python train.py --d_model=256 --vocab_size=1095 --norm_place="pre" --positions="rope" --attn_scale=0.177 --init_std_qkv=0.0285 --init_std_o=0.0 --init_std_up=0.0285 --lr_head=0.007 --grad_clip=2.0 --warmup_steps=200 --batch_tokens=65536
MLP neurons of a small language model. Each row is named by its layer, matrix (gate and up: input weights) and neuron, and shows model dimensions 96-223. Each number is 500 + 40 x the weight over its row's rms, rounded and kept within 0 to 999. Numbers have three digits each. A neuron's up and down rows have the sign that makes its largest values positive.
Before each neuron's rows, "fires on" lists the tokens most often at its 100 highest values on Wikipedia text that the model never trained on. A number after a token or word is its count.

fires on: " de" 27, " he" 21, " De" 15, "-" 7, " as" 4
L5.gate106:454534414457461493479494552523465502496524524467513428433465459477457489504524463488481442544437501489468498448478521475562541554441489453515520467463448412443554495576404545474455497473444483410606521478509577523502480496495470488483499491462488551461519477520505526488501492497487479516583447494483542567444468514504417496519501533471460504474501497622536428586539534522433499497430
L5.up106:536487457516477532445524521475436532524488527537521530500520457552507477565468466504563530497453422425483453530516467466456567428445511493476446439419535463464537504473458551445459480491437488563540429480462466419479471434500497472563494491477450505471446506475453502475488523473505501461533538512509596516543510535525435529447531501522584450484529459550499492562448541570584420484498

fires on: "ing" 29, "ed" 12, "T" 6, " T" 5, "ated" 4, "ball" 4
L5.gate487:559570527527526476486503548537494490508469509502501568512468466503486499463525546502528475529482502447511512478475476470500585450463519505519507437462544513528534441545465530518510480462489607531537507501497551517579539534485447499585552534556524597481512544599568512484501429469534524592459507453525542488523456514524564491519510432486509594541471535471502558486601557498560530446549
L5.up487:468553428522488478446487517526494472539453485495557503487568458512464568487565461511543570506479468502533538445486495542431499423526477463546576472510441558480486425538512542467502533464509473447522475513390495565486540457511522478543443506489559598474506525491504495482513424439505556578474523453455509519441461564495447507592479521513486510592523505467528521438510522504560500444465

fires on: "f" 33, "ed" 16, "it" 10, "pl" 8, "est" 6, "et" 6
L5.gate313:544524575547432501522494512485510480551540433464573505395526527427521465532515532552481411449581533485400556482505590498514503475507421528470512495477508525502473494561492482509425570507547463547532466483531578497438473510547467500525499510472530468373492508445504521504538534405508505565425513497456493554561561467452510549452490517524556534504479476561484489481444408459541495480486
L5.up313:481510544567478434529503460503570500529534558448542520485548487556470469491487456420432467529520462444430506525464526500453469475492455522504491501575532547532568442512538488538497494514471493558528475551455470510556398494544434528489498544483485458454490478488577536539584612429486455510522477495480415480477549502479502492546439524484498520491488530609470488415525423502495455455444

fires on: "|" 35, "7" 10, "5" 7, " |" 7, "4" 6, "6" 6
L5.gate150:489485532520523468494486545417441444497492540503495501502546560466485564453469513485462496504446501474487478464497496423425486466549478521511494541480478516467507568528518564495473500507509569482499478524497431486449539571535500450531500559548515552433463477492579449477460482515528505527521515465509478538597543446537429523539525396489476480496461501510457508547541483516533572570498
L5.up150:518457524519456452510564495489556474518506464497527509530523509497449482443539527479457433447488470509495471469486473503440522463449566576516533438500505485492455497470526538469504517454569516453471440455531486552474421506504426412494502464495533473458533465536495518417446537479600496514558444452484527456546467498475512463465497427493519445464448462546516515607517518493521551576495

fires on: " of" 19, "ent" 16, "ing" 16, "ul" 7, "ed" 5, "ong" 5
L5.gate496:489485421534517499545455543440549494494540515437466410528501573590505454523518561531457512528535504458488533508465495437459444455510492450525398486526493464520569427529509522527493484548479585482459542477542468515523501419525463568554494558545573485472456489551495453453522530536512530499507478550475433472471477481513505472510509533472455522556499524454544555548465512555525469428509
L5.up496:511555461484531507569433488521579440481521473506480502523523464533599461459579529480526421621477465466588493524464477513437505445507497487480560532479504441480558441463538560414573440531519472518452489463411508485521579492516470511565516512479540548505483521549491506510506525485525518520444462542494480481528478500481543488535474455503411525488492536481504521530473522468444525485568

fires on: " st" 20, " No" 16, "I" 15, " num" 8, "o" 5
L5.gate133:493460562466509514503492528577461485538577436422422534484523555433576477540560516500482465529577465452521470511498570513559529520521511502431500570557469476484460525497486506526508461517439541510497489459592535530513562431497485506547459511473543461498542438630515501493506487542465533438515543510508483519413493488525519486498538452513570537482468472508441534540520442475468485500502
L5.up133:527468454465526559514456511474500579463513484506492568561493527458522470505488493544469525585451525482567440512511499478519588541572479405500506498507571564436565480511459521556478467446514471477492582483509462493510562568475491472493482497532509504531435552502500541519511582484435532447519455469536479538569532475610466482450521433506522524516472530459491514522491498483487437444509

fires on: " ad" 39, " c" 37, "-" 9
L5.gate340:462431525483503500532488423509494506505497440581488477549477533476505549555517457475545372496465527493435556506446471478447478558421497485531449572531548484502499448513484464457505533469530482445416540465504410479495474447436517503534541491480614443540536461550516554506481506503486498473516532494506498463542561530519505415474510512485427594527536534521509510563576571474505576466455
L5.up340:476513414484473472538476434499474464478487517554461469502513504569372548491449439481437519424471596567504493573543521511501485522497463501446518494462512428500502506477576510506489495444520462477457460584467545482468457496498416460498441480511483505472531549549574501468474446424491565491506508530513421525459521461470491528484494532431507451540503463522505488437549486514571486503523

fires on: "t" 20, "ort" 11, "s" 9, "f" 9, "est" 9, "is" 8
L5.gate405:487477509514506477532535549467507492477486538409470531447510500479519455551470502545564416457505533500541540488491559555526482463463542489513536485513484469503499464464527474544558503488497368482493489490501512516404467474494521538485433408430523507500482474500521490473498573505527467483527486455514506480525591488448510492506455470583499515552491519514498453528430446469555500493540
L5.up405:586526492508435457524502503450462560465496484471476487471438517533489491526503455516492507542477526564480543514570559444527479480438506477472510471554498548483531535520519513454492484489445484476477454533511457561484505495437509488490531504516486532492537546501462486536497569504564500533521503501530543585486501560541483540600488615484491495521472471500402486526578532431573499509502

fires on: " of" 14, " to" 13, " on" 10, "ro" 8, "iss" 6, "v" 6
L5.gate273:486505498557473518525436481503493531522492538488512475481487489581457473427591466501499553546516489536481524477489455543400518552501491516528519483585522503464519509455551510477435463459513490515551568554489479564515528481555599515519524510482489405457506544497493527514584484506581458436486509540538478491411511463386488547559596562500581482570511491510522528486454498544428525500456
L5.up273:510516519475523503511468480474436469584428499447451605493462534534539521474520449515409510448529508479485514496519535493460531470480392445475475468516527446547503488514516499468447510463480538589556524566470478482541516454550580504508485458433515520541510529489550578422522478475561505489485481495413443487485488532445506500451533524526445502482450549485478522538493510541550514416578

fires on: " s" 23, " m" 21, "p" 9, " w" 8, "-" 7, "r" 6
L5.gate217:474403516496513553513540505543434489454446509450448482520482484503497531500549490477539462510466550436429534496445458458493505425450596546582468570563507579495445498519495447504526534455430511500540493576481476515475436515515539499499483440421530436460536464534564437516532483491564566502495529425476538492456521476459577451437508480531475549451466484479508513513511558418519528610498
L5.up217:483503485435501520485525535546517487503479574494440508540521505480521485514525483499505501489461567437512528564513444465504468495449468505512503497523494425444507549474476510483517493465548547498428497527452501504499433545505486459475580459496516472462493511485481491476527553484465499538525538493482454525475500492453548481554496517507488464560515524519593518483506497516565480548452